Weights of a small transformer language model.
Size: 8 layers, width 512, MLP 1344 SwiGLU, 29.1M parameters.
Architecture: RMSNorm before each block, rotary positions, no biases in attention or MLP.
Training: a variant of Muon for these matrices, 9498 steps.
MLP neurons of a small language model. Each row is named by its layer, matrix (gate and up: input weights) and neuron, and shows model dimensions 32-127. Each number is 500 + 40 x the weight over its row's rms, rounded and kept within 0 to 999. Numbers have three digits each. A neuron's up and down rows have the sign that makes its largest values positive.
A block is one neuron, or neurons of one layer that tend to fire together. After each block is what it responds to, as a language model described it from the Wikipedia text at the highest values.

L2.gate57:543541535488487506470501530549477413512440546488571443484443426519493472434507480438511529532492505542433429537537511484526524543454548484482496462530501510470559476509494426446556469459471463516463535430509471487472491530473520464494497481408495439499494528535467466493502551493479504415
L2.up57:507503540477570538441490460561464531488447408480540429388490441446525474528503477449498496513465540590532510483496489492482497410376477491428495396491504449429538484445519505503511467514516484521553479534519479477456514462526464506474501491396547556506458501482472532444523510546461452493
L2.gate250:523493513537484459490445466486523527516466489441499485454529532448473440424470439530408510517496499430459536500546462548509486550548505486479514528459504528517452473447457406472552545466449535539497528472430504509497484494494473464508464545472426446479496478480506468533520535575548430538
L2.up250:445539465498602440464569457507571464511399517502517468481459556449508534499520536518506489534452506521498525464491486512527495478449510500535512492524469537455486439494467550474456483464435501527520472429530479492454507519509514513522532526524514566499502586472511440487472517476502512481
L2.gate279:548577442537474552504494464480519459462457523492621494493463462521515525504547566500526531538461492505558489503511428467506481525431566541478433482502495524451497524493529502496493481546505534506549486492499526476546423521484519575469512524502494480447498494448509488516556520509513560541
L2.up279:520422494531586434532544566546469486494577462493529581464458527456477542496545505510519539514518545428481460404530487569527460482460512537536496490485467524532482437481427382485530463470544467501433529511535495581488489480476494515557532475471566498532456482489502486448483504435503498536
L2.gate1132:481416381498522398496520462504509447457482502538460537474418534548418496515481509461397487565505461552476418455501452472492480446468525512511480510492570551450504498504512378436466534495483543517472549539504491554459518543440517481540515529515556508521470491444553503416497582494417571503
L2.up1132:427483473568497405489477534429514519508513530531487567488445527445477544537544457469467476486429430505473458502494523470450449523490549481496522507511426445515502484452534482492477446490465491498574516442529568490529524499493523579551504485533534495497481474594556500470618530456485514518
Responds to: Semicolons, and clause-joining "and", commas and "but" that follow a complete independent clause in narrative prose, e.g. "years; several", "Brewer, and participated".

L4.gate182:522539453523438535494478550533534538445474500543467535520552469530487486492440522465552488500411478484521492413512420534435578551478471456498491488425544563507542477533406540523571521515460428555585513506508480526506564574566511533488517527478477552596532527532459581479546574536542545554
L4.up182:549508454522524552435468519477545478495522515501527533534549500564528553537428483501532496524440522519509505517508463517476462500534518489505496506528539528458516462485416542512484481544517538506481461482490500577475516520576494513502487486526459545446451554532508540411403520483493463447
L4.gate502:511457508504532494391474492492515484529471485485477510511528475479492515476512528611435474482526469493436498500385485476455454447488455449502493497459529477457549528557554470458510516488457441478521439502495526464522531550468438554517553539490490496454474525552504531553442531459433457506
L4.up502:518496504474454483524482453461480464459538452597529525480456511454465514534469493580484483431482535546513561551511487477455417429517492470488528496434533515562545562420495488505510477532490543421540480540487527496498571495412446540493523519467504573499559470477504508504508497468542516523
L4.gate702:521498474524448551518473435587457455470493454492585516576579482478586543482521557510527476500613488597473498499529503573587477559486426483472461487470471476513534496539508459449507502578523516409579451513493541514437493473567568542505553603476493441429494508515428475492514440464479497502
L4.up702:477511496553543463552488530524545415436476528519532468428508475409472491489486521551517467475502512546515522455491499614466514497516481515493542473447428490561478520525496533455455541466484598542555516532489432480490470477529599489500524469515492489494488471496465523594522474406493456540
L4.gate953:596492476503476504422461525483465533502426535499569452529503422544543452557494563523485472465571477583524487500457544501538497510542523478489503540461494519453483475499510527470502554471493446512477496514492545516528515409527473559481410524478440554488567555420399492506435541460460554540
L4.up953:523526442553486490435521549452440546511484442502548530609461505454510476487466521523464498454544505528559494576479551460554516493474558460497564471493534561434508505501450504512525508486490503501468468469553476499522530433497530487534451479453462460499545462482443484572434558586489507562
L4.gate1007:519422394542532500536500518452522489451472497493578526459505466537480462543495445514429468497511524471548472472546509463534491518470516505435522477485431510487518540535523488514554513518496565496511451507461512503494539519530474513534543474495493528459505530483553472512523558467463481565
L4.up1007:479450502466425540490530538561448550476462512501601472515533499487562509501469510501452453504572534535493522503513543434475512500456498519432484531491513453462498499475453549462565545454541504509546406524486493524496511500519583478453539473517488473480478529498492495516489568507448557480
L4.gate1229:513412445539494510506425537458520489470428498530567461526452496533471467490512523416455449459564407468470510476556473610528474499537483427532453478474547519473494494455521450462538549526528499492469548559465506493467524466524468571565563528478465507456417509530507492517506492551523490555
L4.up1229:473481480524471402478490530524458508481457490459476488506548491524475557482470465509474517489522516571506459512503495563488510445530497487552494468512456499551503476497551513553450517541430490526504493559527575505497490442517448503544452509530469485567457536479524468471520416396481537452
L4.gate1245:491474481431500450528503450506508531528528545487566481530527478532532460512517474511480472520439530482497521506541558401513525502486432487503597477499413445525577493537541489553500446555507461506522513522520491523511504508425555464472508504581509481523554528490494462488482517432545512520
L4.up1245:540548489543533500481470372498466453464477536509580426482505467519495376514515458483492498503512490497527517480538552513468532503548470541541535509514454497582543446523494554459428478530543511489542525534490441560504534437466504544505460520498506502518563486405464506508540509533504430551
L4.gate1315:541472509461398514474492418481478545482478535533557452582452430503464538548518516549491533495468492494499522491528470465544488484526458551493514505483532527514505520450611516473517455447563443522519502528446528586502518444444500489489446478493487482476496472479434439460519569550487495552
L4.up1315:463479497524553491554517507509555523433530514428541490500569528493528476504522449482536529496437454486525526490457544423493485525496525463473540480430486484492462478475479460578576538461492547462441438621552496488495481467464526462489470493444534494521553458505535547535525525551480518504
Responds to: The token "as", mostly as a standalone word (as part of, as well as, described him as) but also as a word-initial piece (asteroid, ascending); occasionally is, are, of.

L4.gate135:517488515505530521525585483484410497415470404526549457526499486489495527446555445520445425504444406529450477566397582551524463467503537425467504441473467435464503544511503493499495494488486442551503512431453511517469501486484544514432518491507482520529511526418443501487508497448423478468
L4.up135:463513599508515446461525528473466529520527504479430583503443509499523552537509496508458499464463519540513508532507571450514493470468477522459497490542460465410443527531466507497467518445526519546437506439554433475508517481479497504530491457475524437527531539517509492520481589578513537485
L4.gate607:457501488479500519503475510503474490478562494464438502450473435567557496487556501445469544520467525478492525518501480463515466551538467531506555507559509451472512436470517483505527488446387474422435436463410482437561474631506469512562519501560533463466568496543498493464569489530502481473
L4.up607:478547460437487543471564476490514518520439540522454479478481525467533523535567477422473488508384520489418563605540499461475448468444514501523543486552524481510528501526461498458551490502499517442511508571435488572468465630486478495514441495518618488527549534456558512515487554577548551522
L4.gate728:534520518481472494513565525523444489479478472520541451526503481478539436486437476494514529572505493468435490529580465478472536571530509510441491516568442488520506515468442575448414465463444502514509528543481512494366576512450459574529537430467524561447428528460479557510409483492586420468
L4.up728:432505487449547473503472453484495460563478449451461475446506515501519488537500572477499471521435518472446547482553460453514472502469480481460441540612545479504564470442478468531498509526441511507535515521519493497580519491520512448510517472474476513444561545541548524449537504496514503545
L4.gate878:479487460450405505504474443480508494488505533486549510547521490452452518494528445500416440419514506462440504543522423463489481516537501488514548497586458410491546469489519508464520434442482503458488491501454570446443451587505473487485425531503516554542467469481500461480437483510520490502
L4.up878:577533523553453435479479541521487555435556486465513458526511484481458589482471504520538515474435557477507470474511545449431436491566511466537543563473561460504556573541423469509511469494500477442515508498465557504539489499520463425449510531548517480505508595512514474510477459516529471483
L4.gate1118:411458435502439412515526467534482491491489502478445562518521490558486527537517447569462396452435498515446503606491475532517501523499438489471561485517502481534540492484546462448499523510523519550509510570504491487478426608525545508580524512441464506547519398474472541509535589473490552538
L4.up1118:557523485591529395476542507484526440461577457503539508544554486501533579463524524511508475450444472511497533529446476529511501482500438552497491545453548485408545527547590583495519495424476475500516525502523510563553520485497548524469531476459464428510544508524524511587494509477525449483
L4.gate1206:399425500535549483531460487482545412510464493482457518495543455492514517472423483552513512534502585480484544501520544479474447475481521498466473520547558505453522528494533480459562538448413565484476460495455562482496503519588489450502555507500465437542499540562469481391450496447542502497
L4.up1206:479530549492513492506547471484423513533493416436494480459439492462451502496523494515544486468432509546477520461481478516484474530540416573539462459499477499524490499485500468563413489458535488430412524514533444425541515543546503482474420509527522532516531508489434538435509467548469458507
L4.gate1274:496498454468498516513450441477552474416508467467445537457437474494538452519500487479446514540459443422544448449526596512484431537469468461472452483495533477462500465511492579451406579430489411456450505452505492503483527505557468502486529522509520542474456488533477539476491570459466518528
L4.up1274:424500483410445454503477460483487501477491501478487547490491401562446566416467503467425471505515485499469479568507564504437483501561495495523556481487518512505462496518486533511472531535546463570501501528409449482517570485473474534535464452479513452486492471478493537440512481476544497529
L4.gate1324:486470458489488429532492476479446515490442507559510542515501461486471556458453507433472505557547497506443443552492528482523481370502520433485452512527502496429540466542529519519426551463551422499548533481426563486452473439442457532541538555483523429472480420533491504503528517410487474446
L4.up1324:488520533552442461521478411578417459479503460522450542427430455470551446570523515496433505486553533543472430546445524555474561431517493497473474549530485477519558551524493532515413425493507499516510491529509481538490542593525569553547479485532565447455540467477481497539496501514550521445
Responds to: The first word of the predicate after a person's name or pronoun in biographies, mostly "the"/"a" after is/was (He is the founder, was the son, worked as), also verbs like spent, left, joined.

L3.gate50:481483463468537464460577467486566561478434462458545473499452461502521579522432524454533469531479531462448485490525540462508484504515448542543483441480534504493518455561437471431533462427400490462480504456531514483478552538401504441449484517540490500457539412452499502526499529464534499517
L3.up50:449506517533543423511465534510531473490487477503551559506511493532537495501512455557487484517561560503524478512474463510462514462463440462607476543448459575479553476452471570535538542558523482496547554541459518532479473478544460518530554559506482508459459527502541468523431489585522513574
L3.gate468:577491498445466472503488500544433468516523474494525456415612496505507526467493506541557428534531525490450482492482492441544524563504502489513488553479455467531488558453465483493541504504497518463518529565499507565497407524487515548464509565532460524515497468478474482460460481564550509499
L3.up468:494521485467455525477445487565446503523479528482485492549512480418444535469463466543599446512530541489499451472519467469479471503485450497455443549514506479460523505489574460536491571488490479525466529543454461437501497519515462458546555513490507439424551449446527456459547521528479405578
Responds to: The final "=" closing a wiki-style section heading, as in "== Career ==", "==Description==", "=== 2000s ===", just before the line break.

L4.gate537:550538490529524505483436552517451537446512498488496494440487508487555523437521518471458454515440419509546481440501425541487509500481485494514415519489464464519466458457519510495509541512521474441536473554421598526489476474551465445457497528503457482470464485489550551466504557488585577438
L4.up537:567495475470525508452495448543512521484573515437412522496500513484535488545499502482512530490538506496527437528501507527544587518502534535488548513441520460492398556443535487491533485526518475431548493484486546478513477529462495457598513544556517490498487479482501455569512492523546456506
L4.gate657:544469543485539520549426512491525494559506506545540456535495494550522483488505441559488512493459441553520488574526472454505469419523509482518518550459502514458565479484455506522446456487347427491431561570519553488478529477461461538470558510522532447454478458502570519449441492570518532478
L4.up657:514572536498510484511486482509553478489493448553488427478506555471509450481470501550516481452542518512423594470550387519430558529443436552498460521486512490448500446455503522545489493483452539479472533562484511490523459483456475445602394495487525575498457440505433494518487501566464498510
L4.gate715:582556465433472544535517437527558457501488484433554427544489604459464491476425469506495491493414530529490519521517489498436476443557547506522553526487480456518482457463498482467569501420489494498514480523489540469487512597457510472504515494500484444442503507522517505520458480518555523531
L4.up715:504525517431496477471459544547505503436520479523518573498550528524528526512454493533450598457469474542465503517528509503564525604475558506465550557531535463518445516492502504526448463534526538509500491497578537519530462503520450500531496538509436491400584498493515539512566512476478498462
L4.gate741:578447465492467473518515526522517517473495552461491439539519511478536472550582522469564471507535524508470511477472468516534513473501479461489496536479483488481405385502521498463477481520494497481525497491582515488480490493455506535587481426540537499501570459445475509489546532561576516530
L4.up741:511485567457485458538442473480414468422492496543474493518477485452423521519444523518493515468550555463572542465473555486517496478522521453461474534553497535440511568491498501484511428546478513526395500532522568471500480521504437472481508510517455561464472446560563559596366459458443423494
L4.gate977:596569471479473441498483474502512513511499459503543506530597527517521493490492469486573498515465546461525568529501481514535545479490467515520530468496462441541465428515477451522426528516511458494541513545475501498485533555419511482507456498499408497435567513511513527580461437542496481474
L4.up977:513570477556433494482487523521523495442456489524513515453546553516489483532470585494502487485537504458516523505499542498460561469511461533570477545475455526520551531497525480519513556543445540452469488557475501516481552404525497501475525507481459447529530516511498504536484455464608537566
L4.gate1073:513499460505504495494452550496516493510519516495510418500511458447517503453467484506423484479528530443462444519536516560457588534487406555591470511439528468528491390526571478494441570512539530515474536510514520547550509492513447493500499512449582496453527514481457459527445491552551465593
L4.up1073:533538465512562413468477518479539464577546467532504482438555548414461457557455497593484440432471472470491454524449548549503460538526469517441483513454462528426495516468547507446541506538496531516506544514463489439517485493504495498448473486511506444479530502447546512441547544497494464535
L4.gate1094:494512423517447478467512633549467497520463413520544454579562533517514533519454513487473499456509496485501517507464504460484452460540530439538540429495425481490521537517564437492501459499449506579494552472594455501512523475524517526456540482516530508529524511499593505577504493527403451482
L4.up1094:502524482537456484499515496487452467504467492488509491514537543471494521454532523556537479500548489549531459492527514517568548471502479426553520510527438514476461495479520531465446531490419533401495588469475485489450484439507499460569520591540523483473481406425526556522509544481512510541
L4.gate1170:537536485514522484550472478533472505461417539542546479586500524420509571469543486512510475537510502518493503498558505479534504433517564449482461548465518434550495480463604494491462527449477458564480464431528498474508514463509554483423449487469484458510538498445559538427586533574450526554
L4.up1170:514524498515513461498511592535599539531503466507523534535500452530451555511473537516458550509518502441488448472493454474563570480509473510479503549531488515504513517553419529484469484465489487518435524485528520476484547458485448477491542524447502537453558467527429553509502482540516547458
Responds to: The final = that closes a wiki section heading such as ==Plot== or ===Exit polls===, plus occasional closing parentheses after year ranges in lists.

L3.gate437:411506417462497431499429507494482523536463483465475384543462481540484510507474466549501497469499477394555539403481558532477443522587541563459487465447477436465479516528500485479498480477521478510474506475528482514456556509498504497552573533482557527465501572471444512422559505453526461454
L3.up437:462519522435453552473466466507511539605514516543526511527446486548493489519468521520506543542500525520467531532510517458574487501615415415526449489466467483479499478593500540464508506456551448435444450496529553538585510498529511482540487590470477495449532546431452548387493410525533469494
L3.gate606:406492491500503475497495481541498548509496476552549513566407460513500436543544480458503424450485526413507498473433553595555500454481506483407518421513546479523568472481493469529494599490522532534538554515441464531495487537509455541518500481540425513484500540510530582480500520545522487514
L3.up606:456435544462495491529516535487481455503490550465487496516535473494596520411552404414457450490523509471433416529480543482494441541478452473478441492457503514486467489475471502511555504558479539515533472472529477463476493594492486480433510521505532524416440558391497521486613528536533500560
Responds to: Month names in full dates, mostly after "on" or a day number (born on June 7, released on October 19), plus some years like 1974 and 2019.

L2.gate310:526589540432499419534554484524480432482532460608560530547518498488470528513517488543447522449524453610433510557526483460531484482430612545488470449550582407536528558545439478443492536514468488565463504551507463525527498481528516474534538477426476553453395496508483488547493497573505518441
L2.up310:536518538511505510496544479560497519514476511497549511502553516475473588433492510525561487460513567506494498531463431479425507538500558496478510417478525502521529496531547511507493547511498501477482520500450420446501560458446495521503504510479504523564510480475448480492485529489589492493
L2.gate578:560523518531499587503558428482480471446508452537446486507519414471497560516544534475444504539512489469453490453549511441551549468452454492491497455503542502516500597524524460494487559497546505563555396565500392457506500512573505493515554488497512466567553456461531531530457506466517537549
L2.up578:554514511571492567520511481474551502520506420509455498421452487451490465424490584491508421507516491478488468514546547464492595511467557526578539398614509471488555523528517512545493537508508533521532446464473560455527553483487522512478500586414562469464495490459506494536487479503533515535
L2.gate603:574474555499534485503493502466542468502541475496531508460439477493555527413494486493499481462551574520507451445476564504572477548478560496532622489490475496524452506498397524499561492513548490510512426590525484488457542550472484448546434473421517453514525467565475469547512513480520461456
L2.up603:515586448558472547570521480527558577472494454489494517558530461521496461452507577519541453437523501471508530522552545464517416472558559552511512507487498513472530492553607516585524432586492465504448459514502499487478539512429525514498509459600544423460532457499540546454508461473563544456
L2.gate839:531469553524426537521471486409514522500415466499533529471532501477430583565495481494505526468490444582550548512501507504501564435472531452488503530468513522439548534541503521515518532487523497492512488521525429491487451493475488486525482505505483457545580498468470442558518460512570449565
L2.up839:480506504469457434462427515497508442439593539423482496476491447488476503450514479593473483484454504418479459514525504480511539509489477413512571524505497498533468560489473458494516416509533391465506491522553452504475533496401454398422483430495452431432541442465480483476437443497549460541
Responds to: Main verbs right after a subject pronoun or noun in biographies and descriptions (was, is, served, played, being), plus "|" separators in sports career-stat tables.

L3.gate88:527428412512476555535519556501473466481480507455519466459513427492485543481446448496489414493509452514466513491475498577446497508539495476473460532563547498528530455545524382504510480554506430579556533516479470507518565464476545508534512532457482523483494544540493590480548468496524515514
L3.up88:471540483544498472541511482493509501490480537466488533459428490448444543459496549487489502495521552500487473440477498473460526579511478543443520530509532479509456530441457501472561511474548538466543500461495442472497504592516550452479501533524533470493517494576496477511499442550432581503
L3.gate901:533492475513547424490590626478522560527473537445455467499521461480468535458480479546460526500485505512533582455466508494443548519515441451447481440498520414554563492469552495503559518476439436478527450462490523499543540505536517518435492498449492518549478490515472474428468418584544561542
L3.up901:507496469494500431577528566541549479448483520414431448514520446508473452446529529516515442462534470514564510525475483471340571528496502434460510556445517481517494498473537525469491487569476481586554494519487523523521548541542502460518445603473464516527501548516527559520554494555549497467
Responds to: The first token after a proper-name subject, usually the main verb (or its first piece) in biographies and plot summaries, e.g. hit, dec(ides), ran, wrote.

L2.gate568:480527456500481522517496570471504555465496451545512472420407529522520559555498513568479517419458432493482516493494511495524476507450580439532468439511502534460526519476493542547465452594458554549541532505433544509536426479549505577524524484585453555458497488489489472579498587588474493443
L2.up568:494485525537501479529500485507478504484543490502468542469518527531491482423446552492464503488522512478466543476471523447583568438546436502517451525483534451501511502500495516458493544500594501495509531498488430499504501491530510504518466468441457460499565448492444553498466516390556578507
L2.gate619:504536431451500480566543462478491559476525439442431432468508470442533553424458509467432502515493380537461541527460531475560459420468515508518486474398556489573514507461514494511466504517551503547469480544490506514506549537527559455512526443506439558519490490554414477482483526530495533487
L2.up619:473527461510502450448467472492526502489511514427506565559502487471554417550514548428488432427447504512539535582485536543480484443488541481561508498485560571466492490535498537551543452507526466499475546556483571485561477481506481398454447459506385498539504505458501515532543518503524483534
L2.gate1150:544452536429507493471452512526544564525532481523571492500514523504475540502496573483534487522496536632543502547483518471506456530489511535490434450515511532449523526493518527532593435476522470529488514570513485470528481498555486521445542474493547559516510458550522510558420480528467464486
L2.up1150:490473489501500484455503521547513521482455543431514442482535511500440505430448529516540429474472586478522504524514506497667522578562503512458458495516559521455506533511473477528534523492496499501465474520496485453496501466493541523420477462489493528555458469522538442537482487531586393504
L2.gate1301:481553480488516481461470532524485463521488521486526515515531474507469474503537531516499455558540592527537514459474535479482476465491545504446493518516505517503480457484495478511423518492496513489511502570485412487581510593493428578513538524552512462451511515447512457429440543479528511520
L2.up1301:496468465461543582510419455538493473512489483474480391478477463557559480517455516515531517496414468592495505459521505489494440455537522524474508479461512494531485467491478496507507537485535559482469528479463463489512523486545440490417495465609519520573578488502510462503506574484453461536
Responds to: The closing = signs that end a wiki-markup section heading after its title, as in "== Career ==", "==History==", "=== Plantlife ===".

L4.gate21:585491558483464516484475576512392489570518510476460521490509510515513486516444474534469511443457547512485509571472511444570455488535410479486504409466464404537561540476587558509456530551524527536468485551499501495456490542517471479555494515530433446466462516455500514465454551449532537504
L4.up21:503552553519534477515469484529527535484506502478502507522488441526548563507467476564558448548541475532514457500450555453501548477517516474532457421434511453465481488516524478525519520490397551526529481487552479567475526542510447467493473447486511514559503519562474474537502515541456450449
L4.gate124:514519485569497422592447534491584538576530476497559522432542499502475474594536485505497464420549490479505479511441522502481522477493499504495490508569544532507477477477391505499501463464515448463557538525482476522514543567510452460494434529495508469517494467459489574540478506501462461528
L4.up124:410533517509515550475531489480475528532517476512504479510456521553491558427484504543480445497478464521521499538475546537536431521492550528542519522508478475493506499608528500536520641528505506431514517475526523489495491465481490572540540508462546533509454543484479478551550460533471436536
L4.gate175:481553442516440517455451493510530516455503518540440590533485536559481518522512517475495503515500483490473495537549581477469445486478525496537488570462503517515518598501434469501486478461480509504500510477473559548530442438487503511551512506388400565500485516495490478419494541472511471482
L4.up175:567579584502455479504505537484544459457567442595474487523502434505502472521439458496479439474573487532479473528515551555490449518500564469533504474510464547449541532531433465491516549449543578476460532485462525535440502541483485548510420498528509504440461549417523471459444462463507498452
L4.gate323:496519490498489484463508482562566507487491378557399517454499499540471464571450497558478524509487527509497399478485472554562460469486469518482458481483436474528493559517588503480480497508515573503537514508630468513483491512534468550530462500518493504504493514574447566519444522463619462527
L4.up323:460399537481485501489483464495443546492479431489505506507532463494537502494519539514547406479499463463448495435486439489566532479580469483585435506481558594461491486451527596570464506461515446449468563459553560534448491552542472428519459449545541432525459517442539541462539596469503637483
L4.gate347:459503508473491520533561475591478486494496525538604485496466488488495506613496472526493505477477478546436430459480499528443481494479496572563504437538532414479461469498513511545560497413502500533458524483484438580463446513542536487509536522456497496521562512458550556432540458487396464422
L4.up347:435489471481469448446551507512447523450501493523507510548546548536556493495411471460480502447551575474561478423550493475421434439499534477525460495495536458492545470345461540524545531479466538458509510561498520518474507452576477534527559501510505516436489480519554502524501514538528507520
L4.gate936:534538525579495551532453469500508494515523547501458472427521464470517521476537459526417496541547483466566483465528521492416516519486552503547562445422597512496492446529463455513422422485475476516437466489478611506553458556478583495494484555471444452505533544414572486507509476477505465589
L4.up936:557514517542534485468484505512456462447501521557483503496486511499499486454458516510501487479471571461576570565424521441510524475494472478448524449469522454489586454484468544506537621505504573444465529527463437523481477545448505485550419513480486513493483579514472528470510548528500511460
L4.gate1060:508548521541457543458446542478530530417515482561409473446469544484548478504447543514576476537556479533430572472527518504402551490496467548510570472528521433546458415472488532525501482550452558561516471534449462496469492458576551494558439563465532453514477464475500535516561504462484480509
L4.up1060:489449526495519581546493530476602544501503561456513558511450406512449547502544495530574473514429466521505504471458572515557491444456395548501589451530505563592506509534584576536463489528440445437497484557520508522527494497468521516491498533505368518463523469569515559487436514453547489531
L4.gate1305:447476529516549486513548483480450462451570546455521518525514411602481503501465490454520457468498502505464509478512525541574485511558544457506522458472478365520479525538456515549527503485436466495495455539534488513532426552477429543533524538525434488582418442508528546453538462425470520539
L4.up1305:504457492565549473497463465478569478514502532498483490496462464504512490556432483432544474475467541441488564533470503476517493483502494429490545480570501497583490536528478426436496452543502498440502400484539532492540497491507505533466424524472508479533519484519551520571533515459606541519
Responds to: Tokens inside birth, death or event dates, mostly month names, years and the dash or "on"/"in" around them, as in "(born January 14, 1990)" or "(1869–1940)".